{"d_model": 512, "activation": "swiglu", "norm": "rmsnorm", "norm_place": "pre", "norm_eps": 1e-06, "rope_fraction": 1.0, "attn_scale": 0.141, "bias": "none", "init_std_up": 0.0161, "init_std_down": 0.0, "optimizer": "adamw", "beta2": 0.99, "final_lr_fraction": 0.0, "batch_tokens": 131072, "doc_mask": true}
MLP neurons of a small language model. Each row is named by its layer, matrix (gate and up: input weights) and neuron, and shows model dimensions 352-415. Each number is 128 + 24 x the weight over its row's rms, rounded and kept within 0 to 255. A neuron's up and down rows have the sign that makes its largest values positive.
After each neuron's rows, "fires in" lists the words (lower case) most often at its 100 highest values on Wikipedia text that the model never trained on.

L2.gate991 [165 157 126 137 113 144 131  82 127 144 154 122  79 130 105 111 129 166 155 162 144 129 106 137 142 122 167 130  96 125 135 150 160 119 115 171 178 137 142 114 130 105 128  94 111 112 146  81 107  73 134 173  84 141 138 135 112 141 106 178 181 147 132 127]
L2.up991 [114 171 121 142 126 124  88 118 127 143 120 142 115 144 128 115  85 106 145 121 128 158 131 145 119  91 127 122 157 130 171 185 122 142 126 139 150 170 134  78 108 125 125 107 104 146 108 119 133 125 124 140  98 165 114 114 118 125 111 107 155 114 153 108]
fires in: "these", "large", "small", "mm"

L2.gate1088 [106 138 135 142 118 116 147 129 110 105 143 123 168 127 120 158 134  89  85 159 168  80 164 153 134 125 160 152 163 163 150 150 111 152 121 144 106 153 150 143 163 136 105 125 149 119 171 136 118 147 139 155 122 124 153 166 146 126 122 162 107 112 133  88]
L2.up1088 [150 137 130  83 135 119 128 118 153 152  84 174 114 163 180 146 135 121 132 141 106 141 104 121 115 120 106  85 166 130 120 181 152 133 128 126 170 123 102 148 132 119 147 111  75 120 137 146 120 128 142 120 105  84 132 124 120 120 123 163 140 103 133  86]
fires in: "later", "however", "early"

L2.gate157 [146 141 112 147 153 149 114  60 132  97 120 176 146 144 169 116 151 115 159 128 152 113 149 133  91 161 116 119 141 103  42 113  87 144 103 127 127 112 116 100 153 110  96 127 144 115 140 144  98 124 145 127 135 132 119 150 124 140 163 133 157 149  85 127]
L2.up157 [125 126 126 111 144 124 146 161 126 146 168 130 103 138 117 140 123 141 120 171 118 169 100 117  98 182 128 134 110 110 139 145 143 125 126 152 129  94 140 150 140 123 112 131 123 142 121 156 130 139 151 108 127 127 135 160 115 131 124 171 144 134 130 136]
fires in: "over", "after", "under", "on", "through", "upon"

L2.gate44 [156 140 138 145 148 147 144 119  88 137 135 166 141 139 178 113 124 139 113 163 143 147 129 158 138 179 134 114 125  96 130 118 104 137 121 175 148 130 187 167 117  56 112 112 114 147 139 119  93 128 128 135 129 131 145 160 129 144  91 112 147 124 157 136]
L2.up44 [155 129 112 107  94 147 104 140 108 164  97 129  96 150 139 111 148 136 100 140 124 154 133 133 119 138 193 105 101 138 109 162 166 128 146 210 124 107 114 106 164 110 135 133 125 140 125 146 133 121 139 145 104 129 118 136 102 127 130 134 161 114 106 129]
fires in: "since", "during", "soils", "after", "through", "so"

L2.gate1219 [179 115 123 118 135  95 156 101 157 167  98 148 161 124 140  99 134 135 123  88 142 137 137 160 150 137 126 149 145 105 124 127 164 104 125 150 113  79 106 102 190 112 104 177 123 172 127  85 149  95 143 125 119 130 101 124 173 129 133 142 138  89 108 122]
L2.up1219 [127 102 114  99 163 116 139 140 144 127 156 124 143 142 113 111 160 138 111 107 159  71 131 140 105 110 149 159 110 119 130  95 128 130 114 113 169  77  80 132 150 161 143 116  71 108  97 102 176 103  91  97 184 103 122 101 194 117 119 112 149 168 149 129]
fires in: "these", "of", "own", "various", "additional", "other"

L2.gate1144 [124  96 150  94 140 178 128 147 124 124 109 144 148 122 145 125 117 115 115 148 128 155 153 154 104 102 113 141 150 110 155  99 146 146 142 120 110 120 149 165 170 140 112  57 152 131  99  94 116 108 147 172 106 126 130 158 138 140 130 110  89 126 142 126]
L2.up1144 [101 104 119 119 153 146 168 121 106 165  52  90 126 152 159 124 143  98  70 153 142 114 143 126 128 181 130  87  90 107 167 131 113 151 210 194  56 119 167 170 132 130 108 109 129 142 123 158 138 122 112 104 132 132 139 128 192 148 162 114 105 122 119 115]
fires in: "gulfstream", "line", "point", "later", "limnic"

L2.gate683 [139 160 149 111 129 108 169 118 150 117 127 126 135 108 176 156 144 127 138 108 158 120 119 162 100  94 152 114 152 149 100 121 123 109 133 154 152 104 141 127 111 141 134 107 132 137 141  72 155 132 162 115 129 105 100 127 139 128 103 128 117 134 180 167]
L2.up683 [136 120 130 148 122 103 161 123 135 116 129  93 173 113  97 179 103 155 109 104 147 113 104  91 118 121 158 115 151 125 135 109  97 158 146  73 137 108  78 143 138 172  67 139 128 146 136 124 127 147 114 138 160 133 122 143 115 101 130 149 106  90 212 112]
fires in: "five", "eight", "four", "seven", "ten"

L2.gate62 [131 133 130 132 105 148 139 117 110 126 138 152 139 130 166 130 134 120 134 155 144 132 153 124 155  94 124 122 110 146 142 116 109 146 147 156 117 130 169 147 132 133 130 116 149 115 131 147 114 145 154 155 140 100 166 114 132 145  65 158  88 145 168 120]
L2.up62 [107 143 143 119 102 130 129 138 123 123  95 130 157 171 154 106 119 152 146 109 145 178 132 156 137 118 144  93 101 130 153 171 140 106 145 128 148 104 181 123 138 115 112  78 110 177 126 124 107 140 152 144 123 138 150 179  98 110 116 158 134 132 108  89]
fires in: "church", "family", "died", "castle", "later", "career"

L2.gate427 [107  78 119 109 132  82 158 118 132 138 133 126 102 150  99 135 122  77 111 141 151 119 141 122 129 188 154 140 164 111 120 125  65 147 158 133 116 117 138 147 108  97  95 168 158 164 103 148  94 148 139  85 154 135 141 115 157 124 128 125 111 105  92 157]
L2.up427 [124  85 151 125 134 117 137 100 122  82 106  96 142 172 103 199 103 144 154 180  90 133  95 108 121 130 118 148 142 133 135 132 124 118 103 131 134 111 101 100 101 123  93 114 148 166 148 118 163 169 129 110 149 109 127 148 110 128 145 121  98 121 117 172]
fires in: "de", "del", "du"

L2.gate1222 [114 130 125 144 136 140 182 103 129 100 160 173 104 181 141 153 133 154 122  86  89 115 103 137  86 113 147 117  84 160 130 110 149 134 144 139 129 124  71 131 131 130 139 103 147 130 143 113 124 162 124  99 112 153 123 119 125 130 120 137 137 156 125 130]
L2.up1222 [155 138 170 163  82 134 144  83 123 113 152 162  97 127 159 115 144  80  77 121 109 152 126 158 119 127 143 129 106 169  77 143 147 101 177 171 172 121 122  96 138 132 145 155  87 133 117  99 124 142 127 102 104 136 130  97  89 150 125 137 136 115 114 107]
fires in: "cup", "results", "games", "race", "championships", "elections"

L2.gate436 [121 110 119 120 163 130 139 111 173 144 107 129 123 168 121 130 127  99 108 112 115 185 171 139 101 135 131 138 138 149 101  58  99 118 126 128 125 106 149 138 120  74 160 119 156 168 125 120 126 100 146 118  98  88 141 112 116 189 122 164 141 130 128 121]
L2.up436 [158 109 116  52 174 147 102 149 178 135 109 136 184 149 138 133 140 105 129 125 115 123 135 103  90 119 111 129 103  78 132  71 146 152 170 125 131  88 126 150 134 103 153 117 139 140 135 127 166 127 144  86 142 134 129 120  90 145 151 138 127 131 155 126]
fires in: "de", "deer", "clyde"

L2.gate554 [128 107 131 126 151 136 137 117  92 114 136 119 148  89 144 134  94  87 117 115 150 147  84 129 130 128 135 108 137 145 174 130 139 137 154 118 108 159 156 124 160 123 121 108 152 131 174  76 127 118 189 103 113 119 132  94  70 142 115 109 108 112 178 156]
L2.up554 [101 114 115 123 150  82 122  72 140 132 111 151 122 122 147 147 116 118 139 125  65 144 138 111 111 118 198 135  93 103 122 130 104 145 128 135 145 127 101 152 157  98 126 153 106 126 149 163  75 140 140 138 120 108  93 140 138 148 158 105 117 107 127 133]
fires in: "after", "career"

L2.gate106 [125 106 144 145 161 121 123  84 140 103  96 117 101 150 158 152 124 121 105 107 122 131 150 104 171  67 136 118 149 120 157 123  71 141 172 116 137 163 139 136 133 137 125 130 139 148 132 135 118 147 157 115 109 128 148 125 104 140 107 106 125 104 151 152]
L2.up106 [145 118 119 125 148 114 110 123 128 117  90 113 155 111 141  98 104 114 124  95 134 149 144 127 144 176 146 152 106 108 164 129  87 181 144 127 144 134 143 122 132  93 123 148 134 126 135 110 173 169 129 129 111 104 132 124 163 167 139 133 159 133 128 155]
fires in: "made", "make", "making", "do", "record", "makes"

L2.gate633 [174 125 140 109  84 126 191 121 113 162  88  95 128 117 128 142 129  84 130 111 153 154 147 184 117 137 176 145 137 120 123 103 134 134 156 106 132 147 134 108 135 174  98 108 112 143 137 106 153 115 126 127 153  96 135 146 156 109 113 147 113 175 104 160]
L2.up633 [154 146 183 109  96 125 164  93 122 184 131 126 113 115 105 163 139  96 119 121 147 123 136 117  90 151 129 153 128 110 128 116 164 117 163 104 154 117 114 154 144 139 104  83 113 133 113 107 158 106 120 178 168 124 153 102 173 102 116  98  90 156 114 141]
fires in: "other", "various", "of"

L2.gate1070 [139 132 114 173 133 120 132 116 123 122 167 145 159 115 152 158 122 138 115 155 128 129  90 182 176 146 135 149 146 114  95 138 147  76 110 145  98 125 100 146 158 119 146 177 180 118 160  76 191 142 157  95 129 110  88 164 102 144 120 151 168 157  68  98]
L2.up1070 [123 116 131 141 130 175 139 125 131 106 132 160 104 105 130 100 138 126 119 157 112 119 126 107 153 123 111  97 164  73 131 141 123  66 115 102 113 107 144 118 144 151 146 189 156 145 112  86 139 110 155 101 104 109 127 170 126 128 128 108 131  97 125 109]
fires in: "born", "record", "best"

L2.gate699 [160  84 140 134 147 192 164 110 121  95 126 148 108 118 121 164  80 145 176 119 123 147 115 122  81  92 116 113 118 112  96 107 133 132 131 144 114  89 124  95 152 126  79 136  92 109 136 137 131 135 126 132 128 145  95  94 175 112 130 152 147 139 132 129]
L2.up699 [147 113 143 107 134 100 149 118 110 165 141 130 104  95 155 103  79 110 156  80 141  87 132  89 119 134  86 130 117 126 117 112  99 145  99 106 109  66 136 174 126  95 120 110 141 141 122 117 129  96 146  98  98 162  81 112 142 147 116 125 134 154 106 131]
fires in: "division", "version", "season", "series", "title", "edition"

L2.gate511 [188 117 131 168 133 113 183  79 158 128 115 129 128 125 114 115 157 161 140 142 120 120 129 154  83 114 123 189 139 153 136 153 122 163 157 125  93  93 116 114 137 152 142 120 144 150 114 136 152 113 128 158 117  86 139 131 116 136 135 158 121  84 160 128]
L2.up511 [121 158 123 112  81 106 152  89 146 169 186 120  71 129 141 182 131 144 119 150 136 134 123 130  91 154 128 112  99 161 133 145  84 129 127 112  97 141 137 141 129 133 160 134 138 124  90 106 134 160 148 135 170 127 114 155 129 127 150  99 135 142  95 125]
fires in: "of", "number", "few", "had", "other"

L2.gate376 [133 201 180 157 145 106  75 125 102 153 132 133 157 106 117 118 121 144 135  93 121 161 180 160 141 144 127 145 102 133  75 136 169 139 121  91 147 104  83  99 137 116 108 115 130 129 122  69 123 189 129 107 122 143  95 137 154 163 141 145 128 113 120 135]
L2.up376 [138 123 130  88  91 162  71 134 137 155  84  48 138 122 151 162 120 126  90  72 128 124 131 138 160 156 132  73 114 139 154 110 100 147 155 140 149 126 115 119 150 135 133 114 143 142 147 119  94 115  82 131 111 114 116 145 112 136 130 115 122 126 125 132]
fires in: "make", "made", "find", "found", "making", "built"

L2.gate1140 [156 160 122 105 166 124 141 121 125 139 130 109 129 150 124 155 107 139 120  93 140 153  94 117 163 136 112 163 131 139 104 138 101 134 104 135 147 138 119 135 168 108 147 152 153 139 163 126 148 155 109 154 103 128 116 143 118 135 112 119 162  94  90 167]
L2.up1140 [125 128 145 119 122  99 119 135 146 134 143 109 148  93 100 110 148  85 145 126 138 144 129  95 153 114 133 124 115  75 148 156  78 127 141 167 148 196 153  97 176 156 157 164 114 111  96 148 137 100  95 113 164 138  89 111 157 149 157 128 123 108 122 110]
fires in: "made", "make", "making", "makes"

L2.gate921 [130 122 189 111 105  98 124  93 139 128 133 167 137 112 119 135 102 122 111 128 170  99 116 148 157 116 155 143 140  45 154 146 145 125 129 115 164 122 125 142  87 111  89 150 106 130 148 115 160 108 121 107 155 143 121 159 118 130 132 151 129 118 140 120]
L2.up921 [ 88 125 146  75 142 145 183 116 128  59  94 167 124 147 139 145  75 111 110 123 148  87 151  75 173  89 138 120 143  96 132 122 156 143 103 149 102 126 136 143 154 135 146 155  99  73 150 116 131 107 142 130 111 135 139 115 111 114 131 152 121 126 160 107]
fires in: "best", "high", "highest", "among", "well"

L2.gate487 [112 118 139 134 140 153 113  80 217 124 148  91 121 139 160  99 105 123 110 134 120 136 127 121  92  97 127 128 112 131 156 169 121 141 115  81 159 104 102 102 135 144 128 108  96 123 127 130  74  98 111 126 143 107 131 133 100 161 144 109 131 113 136 115]
L2.up487 [164 154 134 126  81 126 166 115 151 115  83 114  92 152 165 135 143 150  86 100 138 150 112  83 145 153 120  86 103 124 132 160  70 139 103 148 146 128 149 136 135  98 142 146 115 115 138 119 112  79 142 149 109 132 118 128 120 101 147 128 168 125 136 162]
fires in: "river", "king", "prince", "lake", "queen", "princess"